config = dict(
    n_layer=13,
    n_kv_head=3,
    head_dim=128,
    d_mlp=2304,
    norm_eps=1e-05,
    rope_fraction=0.5,
    attn_scale=0.0884,
    bias='none',
    optimizer='muon_variant',
    lr_head=0.0043,
    seq_len=384,
    train_tokens=330000000,
)
MLP neurons of a small language model. Each row is named by its layer, matrix (up: input weights) and neuron, and shows model dimensions 208-303. Each number is 200 + 20 x the weight over its row's rms, rounded and kept within 0 to 999.
After each neuron's rows, "fires after" lists the tokens most often just before its 100 highest values on Wikipedia text that the model never trained on. A number after a token or word is its count.

L7.up515,200,214,250,221,222,201,214,206,217,243,188,216,223,186,188,181,185,184,180,213,194,174,171,177,200,207,178,190,218,166,179,194,206,202,163,172,189,215,209,197,242,181,203,191,211,188,186,221,179,169,196,237,204,194,196,192,201,195,189,171,236,185,216,214,160,190,213,163,202,188,186,246,200,198,207,223,190,224,225,201,186,189,207,199,210,242,207,178,196,211,210,171,181,211,196,187
fires after: "| " 59, "mission " 5, ", " 5

L7.up1218,209,186,242,166,190,192,176,194,206,193,206,195,181,226,175,223,184,176,198,175,206,217,183,214,190,185,209,196,198,194,190,201,199,224,200,211,184,194,200,233,190,188,181,248,201,197,217,180,198,216,210,171,203,204,227,239,188,222,214,218,223,188,198,233,214,232,209,211,214,200,237,160,195,192,188,170,194,194,183,173,210,189,213,187,193,201,214,190,203,202,173,225,184,237,185,183
fires after: "==" 28, "== " 12, "Early " 9, "and " 6, "Personal " 5, "- " 4

L5.up794,204,172,208,194,185,191,230,195,202,204,200,191,179,191,203,173,199,183,230,214,186,200,177,186,204,213,233,209,221,186,193,173,205,233,204,194,196,208,225,201,198,208,225,200,204,190,202,194,198,209,222,188,178,216,206,203,180,195,167,214,191,246,198,229,141,247,211,203,184,232,223,154,207,242,182,170,201,193,198,209,196,208,181,177,204,180,202,214,219,208,207,213,206,200,238,171
fires after: "==" 31, "===" 12, "== " 5, "\n\n" 4, "=== " 4

L5.up1325,205,212,220,226,186,218,191,195,164,174,174,214,206,185,201,198,184,194,211,221,179,201,183,222,208,194,204,193,214,254,203,190,192,221,172,165,197,226,210,193,164,194,204,197,170,179,186,195,206,181,205,212,210,224,207,183,191,209,197,215,209,185,202,206,197,227,215,197,197,209,228,187,215,154,212,193,213,204,170,193,190,191,199,195,226,220,213,194,217,197,191,201,160,165,201,209
fires after: "May " 11, "July " 11, "August " 11, "September " 11, "October " 10, "June " 10

L5.up509,190,203,186,210,202,205,234,209,201,204,228,205,204,237,204,164,180,189,173,170,194,204,173,193,186,191,197,203,230,176,174,220,213,209,190,179,167,190,185,235,178,212,193,185,230,193,182,247,188,165,192,191,189,162,174,172,219,184,163,215,231,172,181,206,194,226,203,215,202,229,167,215,194,169,236,203,220,201,194,163,212,232,237,218,226,188,174,188,209,204,181,180,204,177,180,171
fires after: "–" 44, "-" 26, "– " 12

L7.up493,191,179,165,202,251,189,164,180,185,200,221,222,235,182,173,151,193,201,196,217,177,207,219,225,213,201,213,215,226,191,200,218,213,190,158,187,218,211,183,190,196,216,242,227,163,167,206,211,200,192,217,182,162,202,191,171,196,226,176,206,215,201,217,200,173,210,193,222,177,196,217,184,225,212,228,161,198,224,181,185,217,182,190,214,196,191,223,174,199,236,173,178,225,210,187,179
fires after: "was " 38, "were " 14, "is " 6, "be " 5, "been " 4, "being " 4

L7.up193,182,173,193,193,191,215,218,200,229,208,220,149,240,170,174,180,215,198,208,219,198,238,166,209,211,197,185,170,191,258,195,182,176,193,199,198,211,198,220,178,184,215,193,202,160,203,232,211,228,203,191,203,212,219,208,213,229,214,198,214,215,208,182,205,177,173,212,234,208,195,214,182,206,196,221,217,209,196,170,185,213,225,186,239,218,203,197,191,198,184,220,163,202,162,180,211
fires after: "| " 42, "- " 13, "M" 9

L7.up1573,204,219,231,181,206,205,233,188,211,209,164,217,181,236,239,161,202,163,182,218,213,184,231,172,205,219,174,200,240,167,191,199,235,219,178,190,177,221,222,212,219,199,189,196,164,215,200,157,186,206,191,180,175,199,205,170,218,202,242,200,204,191,210,205,211,185,195,232,222,213,198,198,200,197,184,188,177,185,180,192,175,193,221,214,234,231,203,184,172,166,162,204,183,216,184,195
fires after: "| " 64, "s" 8, "; " 5

L7.up639,211,209,199,164,170,217,202,165,205,185,218,212,175,200,180,150,210,202,208,177,177,202,232,218,194,245,256,225,189,213,186,239,202,220,236,191,234,191,205,215,201,184,169,245,189,212,214,209,177,196,211,167,192,179,210,178,241,191,234,214,222,194,201,237,217,190,231,137,205,186,214,174,177,222,213,185,206,208,147,203,167,226,230,202,202,206,182,188,216,197,176,225,199,210,211,185
fires after: "the " 30, "a " 13, "first " 7, ", " 5

L7.up151,172,200,208,199,210,163,223,202,219,190,230,223,169,215,199,189,175,166,213,228,201,231,210,191,207,173,217,219,200,154,218,201,195,186,192,206,177,205,192,174,229,205,212,206,213,190,207,190,218,211,177,226,197,205,220,185,207,196,230,198,171,196,194,212,216,205,205,172,205,183,188,224,173,156,216,206,224,193,202,208,206,196,211,200,200,216,196,172,163,192,197,186,202,227,203,210
fires after: ":" 28, "+" 14, "." 6, "at " 5, "a " 5

L5.up1824,202,199,203,196,163,212,196,192,223,195,190,228,208,216,207,199,164,166,203,160,220,210,189,224,199,218,217,195,235,189,179,199,171,218,188,200,193,216,210,214,188,183,209,206,201,210,195,199,213,206,187,188,211,192,201,195,202,212,191,189,212,211,151,185,195,186,240,220,184,162,188,193,222,179,165,206,220,225,180,195,192,180,193,192,212,181,183,168,237,193,209,206,192,169,218,177
fires after: "2" 20, "•" 15, "3" 12, "8" 10, "7" 8, "1" 7

L7.up282,233,192,202,200,225,185,188,154,231,207,201,207,172,191,178,193,221,190,201,219,217,209,180,185,199,189,209,155,202,202,176,195,231,216,198,190,190,222,184,199,189,204,198,227,190,184,185,215,228,209,200,205,195,208,204,216,210,243,188,204,208,157,237,221,203,183,243,220,226,176,175,194,191,180,161,192,227,203,174,207,192,218,194,212,196,193,199,221,187,202,211,132,176,230,207,204
fires after: "- " 44, "• " 9, "| " 4

L7.up36,204,201,189,193,225,187,211,210,214,208,192,194,171,220,191,230,209,166,209,175,232,227,193,199,167,180,220,175,186,195,198,215,210,196,207,163,194,208,168,178,213,216,200,196,167,219,193,173,147,243,201,194,192,198,203,218,175,213,198,212,184,190,189,189,193,191,219,163,219,193,200,176,193,222,207,178,214,180,187,205,225,242,209,173,216,216,193,220,222,207,178,194,141,225,182,228
fires after: "$" 23, "," 8, "." 6, "0" 6, "£" 5, "1" 4

L7.up730,217,200,188,211,204,206,219,218,182,195,190,245,226,193,194,178,206,212,222,208,240,203,216,217,187,198,229,197,174,206,175,214,198,204,149,188,205,172,213,232,209,202,177,192,228,196,226,207,196,178,208,210,195,184,218,201,222,173,167,186,193,198,213,206,205,187,195,207,241,197,197,212,166,205,226,140,232,185,196,200,168,226,216,193,180,195,198,207,228,214,238,188,217,187,203,208
fires after: "==" 44, "== " 15, "===" 9, "\n\n" 7

L7.up2152,201,165,229,199,160,187,230,184,207,201,209,195,195,213,172,176,198,214,198,188,189,233,186,227,185,184,198,217,233,171,191,220,253,210,163,183,221,193,244,165,139,227,178,217,196,190,184,171,194,198,220,210,168,197,175,199,162,204,216,214,193,214,192,203,190,215,178,206,200,164,212,190,167,199,211,198,214,192,190,187,200,195,192,211,227,180,186,186,189,222,198,231,199,233,211,179
fires after: "==" 26, "was " 13, "Early " 8, "Personal " 5, "(" 5, "and " 4

L7.up785,171,183,194,179,184,211,190,217,237,212,202,200,201,180,219,163,215,180,238,201,167,233,178,207,175,221,225,189,197,182,206,180,185,223,224,215,205,205,190,185,202,228,212,182,225,160,188,203,194,201,155,200,170,191,190,179,220,177,202,196,198,175,207,220,189,187,175,208,173,218,199,189,217,191,200,223,208,177,178,215,183,211,196,208,194,181,195,200,166,201,203,205,179,212,222,191
fires after: "-" 26, "(" 16, "\n\n" 5, "ho " 4, "League " 4, "L" 4

L7.up571,269,199,153,215,187,154,192,211,192,214,188,173,174,199,173,222,218,204,217,210,203,210,206,210,173,200,199,187,180,198,204,175,208,184,200,192,196,183,209,216,213,196,178,204,213,196,214,213,203,215,213,198,216,236,202,248,200,202,229,206,220,230,184,201,192,196,179,190,165,238,228,211,175,207,220,181,197,217,179,217,153,215,184,180,212,179,211,205,187,216,185,182,181,224,183,190
fires after: "==" 36, "== " 14, "===" 6

L5.up2253,215,190,201,222,196,212,195,216,228,217,175,171,217,209,216,215,163,195,183,227,181,187,227,221,204,181,209,199,191,252,220,236,219,218,199,242,198,210,211,229,200,201,229,197,228,204,185,173,221,241,196,196,219,179,216,140,179,193,186,259,185,197,172,218,203,162,213,214,172,174,221,215,204,187,182,187,246,234,208,219,200,196,208,183,191,208,196,186,236,188,173,189,222,178,197,188
fires after: "1" 53, "Y" 11, "Min" 4, "n" 4

L5.up1823,208,185,193,183,219,218,216,183,236,209,184,236,213,194,201,204,199,214,208,170,204,241,177,173,198,178,207,199,197,178,223,181,175,195,180,182,205,227,192,212,230,202,175,184,182,208,177,188,201,217,196,186,208,206,180,197,201,191,193,227,199,153,185,196,204,186,220,202,173,197,197,179,206,218,183,197,173,192,206,205,195,213,200,195,194,202,210,211,197,189,167,173,201,207,180,213
fires after: "200" 46, ". " 7, "Al" 5, "Sur" 4

L5.up817,217,186,225,232,189,230,217,211,188,205,164,228,204,188,207,201,203,214,222,176,235,176,225,215,169,147,195,204,187,211,216,199,192,158,239,212,191,203,196,183,203,200,235,211,221,219,204,244,229,185,214,192,178,233,170,203,179,208,180,186,206,193,207,213,197,200,213,179,204,225,210,236,156,197,206,230,208,191,193,229,225,194,223,192,175,191,185,169,195,186,232,189,219,252,213,206
fires after: "−" 44, "+" 32, "+ " 6

L5.up1796,228,221,210,197,230,207,180,180,213,192,183,212,211,196,186,207,217,178,235,239,166,229,200,203,183,205,185,188,174,199,171,207,198,180,211,234,206,196,189,187,188,193,170,207,181,181,195,234,144,193,182,225,209,158,200,190,193,193,185,223,243,208,185,189,215,157,173,190,246,176,208,184,188,163,203,206,210,159,201,176,164,194,197,205,183,209,188,229,195,201,174,200,197,186,218,220
fires after: "0" 44, "3" 8, "1 " 7, "1" 6

L5.up1298,196,205,204,177,178,184,210,194,199,224,184,183,168,224,208,180,216,197,197,181,191,200,203,203,176,183,204,174,226,204,247,168,200,173,179,209,224,219,192,203,169,196,208,213,185,212,168,206,210,258,196,206,221,207,186,208,189,191,176,201,224,221,191,206,257,188,209,199,190,200,192,200,142,210,199,210,199,212,190,192,180,189,200,197,190,198,220,166,180,188,197,228,203,245,208,226
fires after: "D" 22, "d" 19, "t" 16, "st" 5, "T" 5, "Wh" 4

L5.up1658,186,178,192,183,198,217,238,192,195,224,172,191,238,202,202,165,215,183,197,212,228,208,180,233,163,199,215,206,205,184,205,233,187,210,178,253,195,161,210,214,208,248,205,233,224,191,220,238,187,219,209,180,192,224,202,221,211,182,188,198,187,212,183,212,181,233,223,214,158,206,200,189,220,193,230,204,212,207,193,202,199,197,200,201,211,214,205,215,170,169,191,178,182,199,222,210
fires after: "0" 30, "University " 8, "the " 7, "200" 7, "198" 5, "202" 4

L5.up1285,178,212,218,181,191,206,168,179,195,213,182,224,168,217,215,205,254,210,167,192,201,178,201,202,184,208,243,190,190,207,177,197,228,219,234,205,251,189,217,206,197,167,230,182,176,200,182,182,230,195,211,189,179,174,188,211,213,202,184,184,175,220,202,199,218,162,235,210,205,229,220,187,175,206,229,187,217,183,205,217,215,185,170,191,177,181,196,223,172,192,191,189,191,178,151,224
fires after: "N" 18, "There " 9, "D" 8, "U" 7, "d" 6, "H" 6

L7.up511,192,181,198,184,169,216,183,189,204,168,186,185,162,199,205,200,225,220,187,201,197,232,178,174,174,205,215,225,196,210,227,189,174,222,182,209,196,221,205,157,181,217,207,208,195,165,165,180,219,235,177,207,207,207,194,190,200,209,230,222,211,190,208,210,193,213,198,212,239,168,174,177,220,196,228,172,196,186,218,228,195,210,179,190,203,160,209,195,178,235,185,198,192,162,208,183
fires after: "| " 61, "200" 7, "–" 6, "\"" 4

L7.up425,169,216,214,186,195,159,217,223,165,248,245,186,195,175,216,179,234,202,186,172,195,171,214,191,196,201,188,211,189,214,209,198,158,203,194,176,187,191,211,201,229,207,232,164,165,215,204,206,187,178,203,207,182,201,186,240,256,170,188,220,160,217,205,210,188,213,183,221,244,166,182,211,192,174,215,211,207,208,208,207,216,188,200,220,218,188,200,223,194,220,233,212,192,231,188,193
fires after: ", " 24, "\"" 15, ". " 13, ": " 8, "\n\n" 4

L7.up260,199,229,185,183,200,186,180,185,209,184,192,215,245,212,226,185,202,194,185,154,190,175,216,170,213,190,172,187,179,215,188,237,183,182,206,178,173,212,185,196,163,222,217,202,204,173,185,205,192,195,189,207,183,193,188,206,212,182,189,169,202,204,214,222,192,228,244,200,201,207,180,191,192,201,212,202,195,223,231,177,222,218,211,216,197,160,178,174,194,218,212,165,210,184,210,196
fires after: "| " 50, " " 22, "Team " 5

L7.up1174,185,225,220,235,224,216,205,161,192,189,199,199,217,242,217,198,215,191,206,174,178,183,201,196,192,189,191,214,199,179,199,197,200,187,199,251,207,185,191,210,201,211,180,241,211,212,207,191,227,218,222,187,179,186,208,205,216,209,204,234,190,208,236,190,194,191,211,225,210,208,180,170,223,212,193,200,188,191,176,176,222,211,247,195,190,185,169,179,218,154,219,162,188,200,234,186
fires after: "–" 40, "to " 15, ", " 6, "-" 5

L7.up1895,219,173,189,166,161,163,217,166,205,238,192,189,219,201,206,211,186,194,197,209,202,206,212,195,207,211,214,214,229,198,217,192,213,208,187,191,229,213,202,217,193,210,185,188,230,206,177,221,215,180,223,181,181,200,173,182,179,202,225,207,190,183,202,166,174,218,203,155,189,195,222,196,179,187,215,225,223,223,205,201,194,223,219,193,208,221,208,175,218,219,202,197,206,205,176,206
fires after: "a " 33, "the " 15, "an " 4

L7.up418,180,179,195,205,176,226,215,194,189,184,239,230,201,216,210,194,232,207,205,176,209,181,182,168,180,197,186,190,209,246,234,180,216,238,188,197,192,194,173,212,190,197,155,175,202,216,195,209,193,208,211,213,220,198,149,198,206,209,204,202,205,181,191,214,177,241,154,181,206,212,232,205,173,182,216,142,195,210,220,160,191,245,197,221,197,193,217,205,174,186,182,175,200,200,217,212
fires after: "| " 27, "+" 10, "1 " 8, "6 " 4, "pre" 4

L7.up1904,205,205,212,218,224,224,222,219,231,222,164,216,190,214,203,204,191,181,219,204,193,194,189,175,188,230,221,204,204,193,182,140,211,194,194,184,224,197,232,228,172,173,196,173,194,203,194,186,200,173,206,194,184,183,220,151,165,219,215,198,203,208,216,218,184,174,197,187,225,184,203,207,229,195,240,216,198,218,209,195,195,206,195,208,192,163,177,190,194,188,215,165,192,191,243,192
fires after: "| " 42, "the " 5, "tel" 4, "Sh" 4, "al" 4, "Ch" 4